Part of a small language model's weights: rotary positions, tied embeddings.
MLP neurons of a small language model. Each row is named by its layer, matrix (gate and up: input weights) and neuron, and shows model dimensions 80-175. Each number is 128 + 24 x the weight over its row's rms, rounded and kept within 0 to 255. Numbers have three digits each. A neuron's up and down rows have the sign that makes its largest values positive.
A block is one neuron, or neurons of one layer that tend to fire together. After each block is what it responds to, as a language model described it from the Wikipedia text at the highest values.

L5.gate327:159117128135126144122132140144098145154165112096114145160134122157122105154126136163117119111090150133108151156116126141146134113117117142118109113096073114128136118138114140182118118101152121139137149114128090127153113150181117128128129115083140142115134105128104144117122130086156124185
L5.up327:149147079129129125117142065156122156120104144121138142073124138147143094155123152157125163141127140105135135118109114112100116143177116119140165087082090101140172140163196077136157143103158116144134113154085093151139131119112108166157143143139115146145117145125117128141146084093136140098
L5.gate597:100149073131113114145125115134096129137138147139123130129126154142098134123116132119129137109121133156143152127140146145093115111210143116136143124142135146141128132141103086145138111120142136150134143095174128139101143152156142162154133144179133156086123111159154077059179114114136178121
L5.up597:089156176163113124106140198119135120126104137150148092116167153125118072193171098113086113113153171131136155107119132119122158115110117141110136152115091134174130154155072097115153137150118141151147160109110147098113111134131147142147136095174115124132141163107154113141154115145110168139
Time-period phrase building

L4.gate31:136099113092118139134127127158117139113123123093111147150162181108158059126152110113144132109099124151151139155117100154117139171155149138145114094133138116174132123103118145096091081158153106117104107112097144111139125127149103113111073146135119137125166122120143112128142103123091119132
L4.up31:134144084158110140125130158110128145118143134146206157135112153049108139118105141140163119087135119141118129134086157123140114157123155138160146122139105162145116129099128084090155121114125154106110092138140131143115102156126115158141183127155096148108090114127132148124167168158126135114
L4.gate40:123125082125125122155175125130124158123099079124169102101104154096121116107135138097114097138109096119085126138162059117178145128123134122121166119187105132071138119131114172163137089154113145120154123155140168126115152145119111122103088153127132124083152098101126091102091121117046129136
L4.up40:101158121132113131203143153078094173105118145170078123134137138122177114138091122102136092134159094154101122129146067142151125097095126089140093142111118152105096120114155128134164119174088109154160155128105151102129125158093095131114102180084135137141090117097154117118110130159132152121
L4.gate329:138103098112130122116106080104199106150119155123080151134156115077136143137146180175155157129138097140123113137126121109116119180121121164181085128147184134153134116132106135089131128151161144122140143156103145180173103127133123123117133123143143120197140102132098086115111126104129111104
L4.up329:093120158138122122146154149123199128148148111144133092150129121133130090102138112119106137142108151128134131121109152106172165139130118094116128093121123081137102129170099137099099115102149135115107154125120091145129138124157103167152145098124096138100135150150127136134132160170157111092
L4.gate424:141137138117131127135152106133159139122115092097108118116123139116108135127092117141097144116152086079144130117095118137121118147150187129087097102154114117106207107138124126147170115137153132137174092168142173138143115126163126127116173171178087079128152120139122130132097125115100125132
L4.up424:120111127141120132151131146178121154139152098086123155132112139093102096176105177129107138114169106110140106143108111175147144144122144087141118173130168115125126110110074111088126154131100143162103115142151123170128130132124174142157121111138127118064149145139101100141137116120152130138
L4.gate495:156113136122116181123167127114122137107133154140114123085128170142126140127115099153150147112137167129140114143127122127153149111141136158138149148134148106082091115124146111096130096119158126103104102147117103139147092095078084099130148144099141112097106106140158104158127126123137120149
L4.up495:141109125121153170122109121148148130125166147140092131111131158152127134113157145157131169127123127131156103110127113145118101108121137098135160174122154126118137086132131135119141106134140118123087119082152085149115106147127124140099147157148143118120135069151107162125124173124121126158
L4.gate540:124131103115149100128172142107104089151176087128094102116130092115185143132084153127124120162082132139149140142127104129135110139111155139118101093170138112151154120127126131163101110138132153122187117114140104088125103125131137153121150151136117108163131146144169139127120148126093136084
L4.up540:150124142115161123096143133106141125131146141150142152156155144115119105141062144140112153106108156095128087130126180181119150120125128153125147155105163110124147090116138137142150106156095149123145099153128108109117122099108124132153153117095111116110137084124114116164159143127148133116
L4.gate583:155145158147129163103155123120109106150142127138122110136129153077122118141126124167119163157159150111140090133100122091155119115124100136098118095085114106092093120147105082118123101120133093133121125130160109157111119140107095124140101126133134133098117115144149072096114152143149135122
L4.up583:101144142094117123111098103173109138085185091122137133128086140086157134136106142131104093122154126108110158134139099141128119139161134128124146157132106092167136093133094139152143092136107104123119133159091130141140146121097114153121111151098119128114149085119127114121132170121086136110
L4.gate638:141096116132104124113115160160103118143128110100115134106136125125126126136112116138142140100143116175113112157127140119182147121092134126100114118142102125137134115137106101146134102106143121122146157154131133144162086124106167157154128146137136148136147147151129114129081120114132138163
L4.up638:133165099162152096135145131094117134142107109159126112099112109129129148146130110100119114082145110152135121155129118143133147149105127105126157131143122162102078166137146130157144104152089077126129156130095097068162093117123138127098143138148117174147115123142085077120173121149152125111
Predicate-introducing function words

L4.gate2:157086101097134172139113115132123140112144100149134109118156129126088127108150120136111095116126124112126058124127172193123180092129129089126118125127074107138165137150129109128138078101089141134137123140131131127118109117100148106112160108131131114144108121131103150148158158169126144112
L4.up2:147072104149112142175131131113156133130117123097136102100116129104121125122095152130107116163126159130098141144133131136164123171139109096106151178136133164121141139099112112145077137114127162141159146131156106125109130148102103116148167102128113126101117120102146148157116135137145087175
L4.gate51:146130128128119114086166106151126184208110132127125120109117089106156146129071137129133140161139112145128142096152136132137171111160097141128077172088131149083133113154147087129133131131140106133116154092100145141127130136129159128150175141186118167137165119149094082131097138123126173124
L4.up51:092139101125115153093110106130131150144149130109095107124078136138105143098142114110109073098115103104123130097125160126166105077169137113133100141074156157140101142114105139126137156113140119117131115142098164167101141138136142190129122126164133095100135154154133124106132072123082113134
L4.gate87:103097137125135113123106099103134107133103150090154100147135166118108140149090133122175147122134111097095154108131128139120123075093134098120127127121142128109110126167110132121152152160166145147174124116081106140103131120145120114096154114110139113109163142161139095159124127118072122159
L4.up87:104117150164120153138115162109109184155168154124098124158089099108132124109145078173169129127160136160162140131130150112134147138118113131123167110139170103120156132125162158176118150116145152133084140135106168129172126130113114151147112153104132119100110112111101143128148100155136097138
L4.gate140:094138129117112122126108104114139097117138144103159165125115091134114130108098093086083131131136075165130064164155133146132147136148112108147123177160132113068091121112129143137144175130141154116168189135127099111120142159151148137101174174148130103100116126118149151172100121080122103140
L4.up140:138141131104135114167133173145114137145130068134145109117101142136160114106149114156114141126123162131107108105139128115095109075078131152089116105110080106097163139133130124131108097113158135125124148112164126145144093175122111127086181122131122149148150088162149142103130140143108098122
L4.gate336:099148104138137116132132119145117127101140104114130152140121160099163161152092085189132149142143065116115132067154150105143171117096119112116133136147141081149125135129141126167124135142128178124122110149096124109084120164087107089111123148087111151107093102126119142109150108127107100168
L4.up336:154163128102152114141120124130106115132125134137146132134128122127132111100087090080123131120130156143143111156102148139084133104093157129118087165169107103148150122147158174109161141153107129146116132123109136135143127195089110108105107151150160137144126162153154148115089098121133141146
L4.gate361:088088136141128149140127150124118090169133105120113166110077145101140143120170082086130165115140161134075110151145141107147113152101118085128140118081122097127115114101166188144087129113162092135152126125106167156092124121133118124107135121109139091133126146087105119154155138154142149088
L4.up361:101143108149083145095092154119150125107132191102149112110124091145151127123076177138080118111124131088153128155126139102115128132057167100121124167160100132140136136130168155122087143126129173131109111148127098152133133127124119141086101118130135143144106110110136148100142158135110148161
L4.gate452:103099121085099149119123120165098139131152123100108124134141183120139136100076130152093150178148053144122116134171124119139124140102150156152127150105112142146143144166174134121118076143165181165135139135117088101109137138130125145123143134154128119129128157141109118070165144119087132106
L4.up452:175124164067140135118151100125135124122119124126145078114123126127107139134118132116053125111130108165056171158109164132157147133127116140135158165116133136134089129151161137151112134167115113109147113103141148141153120104128089108077109109141129129129141093161133142152099125143122115134
L4.gate509:102103156093137150120151127114148123135139166109115113108159163135084140107192149112098114133160148114143132081131115145138155140120175120136087105101119147091151117132115118130135139123087150153113158145140151102107130131159154119150122161105157163141148140092105133131095129161128156143
L4.up509:115130152149103138135122129096079136126105093116090155122150126123149145137134103098143155172147114162132142118119064129140114135108119100082099140129137128141127165108074119135109163126115071105125121072137159146168109127121130102109141109078113143144122091133086110150120143117113161199
Mid-word name fragments

L5.gate61:150089102142101131134126175125165136093154147120146140129133165106097096114134161098129143135142133138130162131122084126138120162141113089179093093120133109114139141132076152113156099116138117157141148158153130162168117118167102154114128137154144112115099141150155128100126133088089132135
L5.up61:129162139094147158126126146122159149154087187108116135147137097109127160142140162108108124122136155128099137145098118126105153149123166153100111132127207071161088117128083136122122110127132112150122147164091181167101169129117111085117100117108119132095115150123122102103116159146129095152
L5.gate239:077106140145147165128152100107155092130167138106146134161136129114112119131134123132132120117155073123084139094134107109155116128147112116145094121130170121102110134139140082126094136099198133133104168154118171155112140112101134143158141158137098133110143134112111122120119123151115181135
L5.up239:129125125169167105168104116121145140092117130124122141128134075094158085131080127100175147154063148125123104113119143089107099127125083106157152120136149086156148145110193194092085101159086116116108147183127106145154130095179154139100115143127105134188119161102148107110127114106124138112
Quoted speech words

L3.gate149:137146137112148119132164161111127102134119118179119166160139117089139121128161164164135132098089152135146082137106130123125114081177115090133139081164150138096166118106149124129180116122164153131169148120156098071104110180116153143137161155120090146120088161155140132119116141119118193127
L3.up149:132086164118139106112101100121102122153140122102108117163113155145123135104118131176166144108158134130143115121098099084115130148148124138143106117170160124106115143087076137106156125084130070126102140143096182150122170102138107104122156152146128136128123092151101107089159130107094115128
L3.gate318:154146130088148082149162153155125118132163165136109165171100087163055156154129113131155123126115134152126107127134119145094121082131115169154143105096144144117150095134136157094146158123130130114142160125117154150151109153104114107090161164100108136097144143102154131096133117125170088123
L3.up318:098146146114143125177138116141101156093193114163144141115116081158127129146136146142153148102079087161134111143122142119127132108126109140148107140121109125109143117083163114123191138140135112149178154111132128136137131129175102153118151121131122099152120077143163143158162152141125096061
L3.gate406:155168155079115123097126103150106079125166124100128116104123168114128091139151117130133137112111149088125141149112079137070120130113150110089117082112120138174178131122103131143162120145093121156094156150139102145107126173124147148124157127130140149093121144118143109138139152158132107159
L3.up406:139109100103138154190135109084136096151129117074146130139154152142130108121115146168145120125162148123117136155116099143167158171092153115139126129156145129145124162139146101099106135167114107133122143122126130152105160146136141124094116136150115130133073146145105147114118131142087108109
L3.gate619:110156160119111074125139135109073138140119136141120099117117078150120099117167100131152144115111153174112128111148122098150112101089168131100126093124158107144124129130110105119150097113110161131131132130106162146136192127110128127120106129114132117123170087153098149126146136135122138113
L3.up619:152148157088149111093140135149094115129112158145123141142126116147110130154129118084102136105126143142137151170154155121128129093087153143149135139117137114110122120149132115132149109113103112108102143149158157120148141150142125137107138125134094101094123103116120172144102139085146128135
Day number in dates

L3.gate9:081109076163112137132147143131099133131136151100155148155153088121144129102103092125106164164150126169099120133126120139071134115176109119136147143144155101140146164202111090142095146155179124164103127193106136137117139183103091120094122144124105126142173138164124105123115162136121089108
L3.up9:186148145131100110096154123146143137095133123147115125111100132133142134111111137120140124142093160148120092128132160161168094159101115074133137135124092144143084116122122130136130141134143162128128108151188168112155142164109125120117106177104143142169124132138118104146141127145110141137
L3.gate90:162135132143130093134112127124148126128131102139103109102141144114107114139151122162111144094103128152139094090136107097098131143142129131147125132144128113125129152112136126134128160133121114162109119153117168094135135130134114135111079128104130098142127115119148100157146116137142142105
L3.up90:095108158122116101147131120126183156119132150132088127113126111118106116094102128113096189152113131120132163113155106129099157179138135142108131139137149130134169170120152148136145143108143116126134154150122110115118117114135102087122084184178153107117101109121166095097120092134123100086
L3.gate489:102100105108122135136102130106116137112114144128142112180125143124175126114114108114133161138160102167150205175158157110068169099127158151126153161133143131136170132114104109137131137121074112123154165134146125112108122133099097102138082145128093154131125110129131100128117103104093113077
L3.up489:123128143112161101135115159142102086139112118115145131105120135149113165077110171090167105120107145099105139105145083115118115175123126190101131108140147118160170109142149149113096140120094136113095106143116112109090113148143134131178114103109100168135047105112098129130140102129130128148
L3.gate633:146113127111144145138114145148109105088127140143153155101132135124129125153115120129117146137062143150133162145172140140118128120158137120112143163147168121109150193118155147102163130116096123176113138146152126132111144144118098092104106128097070122161135082118100150154144131090161131131
L3.up633:129112115162133143084100167111116128121149153104119113138117152118124174129112171137108125161133116111137116105139162132123150133090176085176132112160099145214105071120129139164092119108152112139170137113149103152126160124150143101114138121114129119142108109132158091140156132127155151186
Word-final suffix pieces

L4.gate76:169157131138133117172140133117161120105168130128127134122114124099130160119100123094191129115128141113145119157109118119139118159166113096115122086098147068131105074119138140137101199134072154165173134149130151145106118177161143140114130126131124107130117141103147127145121124116130118094
L4.up76:180141171086143140162123135116099116103132134098108173134134101139143132137162065134179125149114138118122099105142119136124123151172150128080129134078145073153132154143140124125145114115131112154173113178112146098139115121133086150126150168122141079174132128104107165115137131110165142133
L4.gate90:110145129105113143171130059101133140148154111150131144156122129121142170064110102145131106147119092108132140152195104112102112100124105135147126148114121143103127159114134088172152114146161113092135137117167139113092122119116140153110139130138157112103150087143099146136131153171141133071
L4.up90:157180092092149142131166092131111118146115114098093118110144140095120145121143120130174122184136147115132157113154140136069147129132109087141107165125091128170133136150159113107120128097171105128130121167080111153148134122150181135101140109119093133100142131134131135152117042143120122136
L4.gate280:148118098141116156155125103134153131102121125111119100148159133079116097097106146153146141177136136107131145189118154127123092102112097143159156102119129120111144138116116132168170109063145134123096137111184128175134118105102148141145132132114133117141144173126085117126072098142101146087
L4.up280:128129165127118156170157111147126103112107117106171137148116106085103145138125133161117098178127122107119123144114177145130104117129139086128203121133107132077145141146128168125138126126095119142132154074163137134142137149117124114115101069166142140100183109143126149177080113125114104144
L4.gate347:140121091132141129132175089128102117111166138108111121114133121135112138211153103084095146129138181120116144093133146120109112124138148113125120128083113094102114169136162144117115162179112152109170146093157118174100151150114121098116130178126103144140161115128138173117105111125160139126
L4.up347:110128112143121121133117132139126171142118142169097136128125180091136157149107125104147103123119176122139157097133091111103126142172103115134152117078091119142119139123084139142146136145105145128153109139141149176120110099136154122110157136137130122142103117134144096075085151135129135116
L4.gate395:119137131077136095115150121123108129120144087141149126131185152145095128136125139126177140119110174169148121133116114124159111142167135136132138122144152148158069173135142146083155146136141173134108100155089117137134168078197193129072147141171120082147113106157140132110168132169101154095
L4.up395:128162101129179131101117148137098189102153159133107079132134155134096083145140128123130129120136111129121136159163115134133126117112110135178089112140115128157129136110132130133130130140129133134103111144150125122125119088156112124118147152147135109120116114116149144118132109153148101073
L4.gate412:079156131145129126122123076150116179145146123101073168120088153113111162146184178105199118105130115161116142119140133108109169105119112121122155152132139125163144129108131122125127128095114132122115111137122133160129138144123121108089095119195126130144100116139121089124184106102127137150
L4.up412:145110100114195134133153100154133117101115110138132158125094159141122123100143150150091119152148169143175125146121098108140172140122129139114161123119104086133140180139133111130103098140094123140134166126127121135133107149117143113081105136133157113101106118143154114086138108161124106102
L4.gate474:134145133135117109101116121100130150162133188110130138181076148153104125126107100124111141111137137095117132131120149137083103091131178185124139118075169118075138114121167128119150146109139138117101144129071165149134140138137116130162128138126130146136114105111116134142142126132132124125
L4.up474:157163086096131117141110072160120143163132118089086132165139118139149154145088157117139158141134089113072089158080089132156132112138149139093129112119092113128182129154131147154128140150141147110133150114076109105133115101136113127108089134151135152154133097108140119170158156132101154122
L4.gate511:088172161088143112162106166115127140061112139144101079146133138155106128154139079057168130114094129149163139114124135138124114098125163137145145166135102093130168120102145097101156085117143105128153109108127132126153156126157112115142144121138130143105116110128146148158131136136103149125
L4.up511:173190185125126150149082121110109098129133151165142101098127084138132159106091146126118071097151132120151150076121126075109122087086154138133157103147104134143147112124139141145125168160113149111135125109167138142134170150163148138137125123125146122128142146136147143121114115140139118093
Upcoming time expressions

L4.gate45:100136132111164123137102146153092154119173144125091111128178119150142161131164117146093141103064109079133185132142150121140134140161162154133141139122135159130103088131170129131169073070132144173103109160136160167143135082105118075131144135114118151112077148064122122137134139131123130123
L4.up45:088134095111107134083139106147138153090088117136159172125111139144120147176154136159101159129094140109099105141130153127127102119127139086141122132132158115117162182160162085184129118161138167156134119179146106177101124140170121088142140162129108131122106143094104109140166115153150101103
L4.gate141:144104143141146142131112172154081128127117146130137108163142081135127105140131141103107130112110121142109149086154129129075128078107143158123116118100094129133112173113113125099114108170140146133148136122168119112117131150092121103167170148150093158111143201122139098087140115104078136086
L4.up141:132114128139132122159105155134144118144139125102109091147117166103182147179137115134120153138129133151141155148138154101160099133144134130099107117125129119147117156129126155121127118111098085105052099143156141071101149129094114100110154147161103101103146190121110142135109118108108128119
L4.gate153:059144195198179124110127129097147087130134140160134151103151127157119133141126123131130124142149134150129112084142136118145138109158183153109114134105122157138117136152135160118146124168122133141143121129109100137081138130136115154144092124133085107120136122124105132145092111118125158116
L4.up153:087122132129176090139123138093138142143187072179171146126141109141096138075153108125111121133150143158107139150124133099173136188106138107151130156145139170116171119118148108109129130110134091112163134135136164140107135149138150109119118146151122125149136137146171130116093169135118110123
L4.gate187:098171130127145152123132153109127068124124137152140089119145153136127096167138096075125143113071138170114179132123149133102133155160133178139139119139153160114107122117113098133163132116125129151091113134166128167136156130144157135106170133120162123119135113106158109120128140149141129116
L4.up187:115116121130126144136140152174161154052114136126128128139138114109121099137164122139149112127166129118109132141101112097156122112116151132143102107131113154136152094162106135087155124124165117150155127104152153173110156103155096121088137113113170180105126110145134151105127100156117134154
L4.gate207:144140121119157123104159112073197122123173152122134151129107119154125166135158113155121136139071133145140114168160110112118128155154154147124136126153074106116167140145109122143145123129122140106112116128118157111114172138140096131143152149116098152117134086093119127174138114157146131167
L4.up207:138144102110122123166160131152107145133133096093098080135152106133177102131150144130085123131100130137151148168134089132159145161149136157124147130126075133121090134120101130137147128103143172137122121143111110083137149137117110163125170140102158118136162101115114148114200129113109129150
L4.gate285:136133131137134112098111148151126148140140175149154099181126101141129142116136136126116178139134119117141128113151165135133162115085118148117084152121128136181186139149112127163153130136158116150123130091130152131143168100106152120126144129133159133154137145138090087138136184139110114124
L4.up285:138134155108114118130109102146136113092136136176087119131128114126113086126140127162122172148100125118173129177103125111111105153113152136120101182122123155141161147124149125131158179146161089118154127077145159125139124125138133134098149117155154126109121177103149142166123094170126114088
L4.gate484:164113172148147132155139097131168112145139123159112125121146134136163105098159154160110198157162101139137141122120116159158143123142148135165121136087156130130140115152133120163153124114160162175113150159127119171159147101131114104098131184151090179157134113110080096132136087108091140146
L4.up484:134160138156102109084106107104144080141118107116157136096117140153137133134122163138189137132125121140137106098109165128105146153113164112151119122115132115102108157104113142130202097134143145122105116114142089101158184098157147137121146127132092129092079126141086099098151164157115130130
L4.gate530:119150112149187091114130153122154133130075178119114129116094101142165147116168103135104133110137166119126138137155157101111155122155177126150135109125107130147122107153114113152134107124120136174148140133181116114143143171170162095080105136126121111062128123167176122205101155156105132088
L4.up530:098133127090156087141132078144153148153182142119148154145115143099119115094137109134120133136160132117110123119122146129114116140112095167168152106124096170147121155128075111143133155128123159143105087109169133118157145167094137135167140125138100124122062142145152138130163113106114107122
Mid-name subword fragments

L5.gate218:110071121090138186135111149163132121137131118172144086153116136166132135095163122138136116116143140140181106112131110143114123106118134109153149060121143118161152159149123136142102102138144124105144151090210141127120105110129099124152156135111168108136117133132150132144115121136099087131
L5.up218:112150131083176127124082154128158130151140147135104150130126183080074122120159101096094122140126137124132127146143113132134118104096102117159116123114146125164156142131109184137142146128098155146189077111132091122115135169119105143123140130119178128147147145101115130142110077131110092170
L5.gate269:113087120140131158142125135085100161073107099155104128135144137161140156118151138112168157151112098117138120101137144130148098126150163126157123125108137119142125114136106147134109110111128129138163129128126101170077117097161155120146114183115135068119136084143099115115114103164125130066
L5.up269:098165121123120099142103145096150167143131123087140099098094157123123106117164140122128121090126134146092109118163125065103101144136100090108111100131133125140117098138161155150094089075143109126135122166136131122119110126122097141097108096128167115103154147112133152112118084126131150176
Mid-word subword pieces

L3.gate23:133095143143104103075096136099139121133128115149157146149137143136128090128125112120152168108106139141131101133135093135142166138090137138129105134145122097136146137097100124164164134127149075114169140114144141133126123144153150122150072113131161105119115135128084102118156125177128108100
L3.up23:090142165122132117095174125122152115126154114107143144147135142149130103191158157082118087163119144162132119142127128142125158113162115111091115142131085098160137118130125131105120156168115118152132120110117157119118173171066134121151143131137099133156133114145142083124164145095189142120
L3.gate139:134121118156129135125134129172158114126109148137155128134142120123164114157143133112123124100142150125109135116129057055114110126104085092119115073144149109147187132117105162090116103100170155121151070121178108170133109091095169138167122161162141138102111132139092132172130116158117128129
L3.up139:074167153117156073150116128160147110134104091150125121130142112131104120141166121092121185103108133126131136184112072114135116123159113107162108174109110104099149113137161123144126131104128111125165124106106129122164154151147161155117124144128155121126154064157114113134127126186099145112
L3.gate482:163123148081145123093111153081103126085096140159186114141133152149139139118119117109115110158129140102119106122131090106119145115115170078173083105126115119121120183149145147109125125120109124183124107141118120131129132149120130182149145118129154102130107123144119118151122130104116151085
L3.up482:137140134123140137132128119108109168115150120126071162138135136058113124135126101143133144076136130088160136175130132120179137122130115124122111153074129108091122134124104107111132159113123105152166139101104151135132126136124098125123123113167116140105119185098107134143110137119146124119
L3.gate518:127089148158132096100195126130118165159156156135137156120135152120143094134115090116129056141138142098157122149128151085126131114167150139136149138137108112109102101083099083138136155142105174135171131123095093146095084142134137150159170120168157142108092131146105125145137103106115122116
L3.up518:110162155076130093133133145118111170107131114138157132140112161131141145177073087082081133113104132143138083108132138134119131143131128122114060108146137135112115086101174101133175156118088125103109121132124088174107120075137164120146109132173122102130147111170133111109168093128122162096
Predicate slot after copula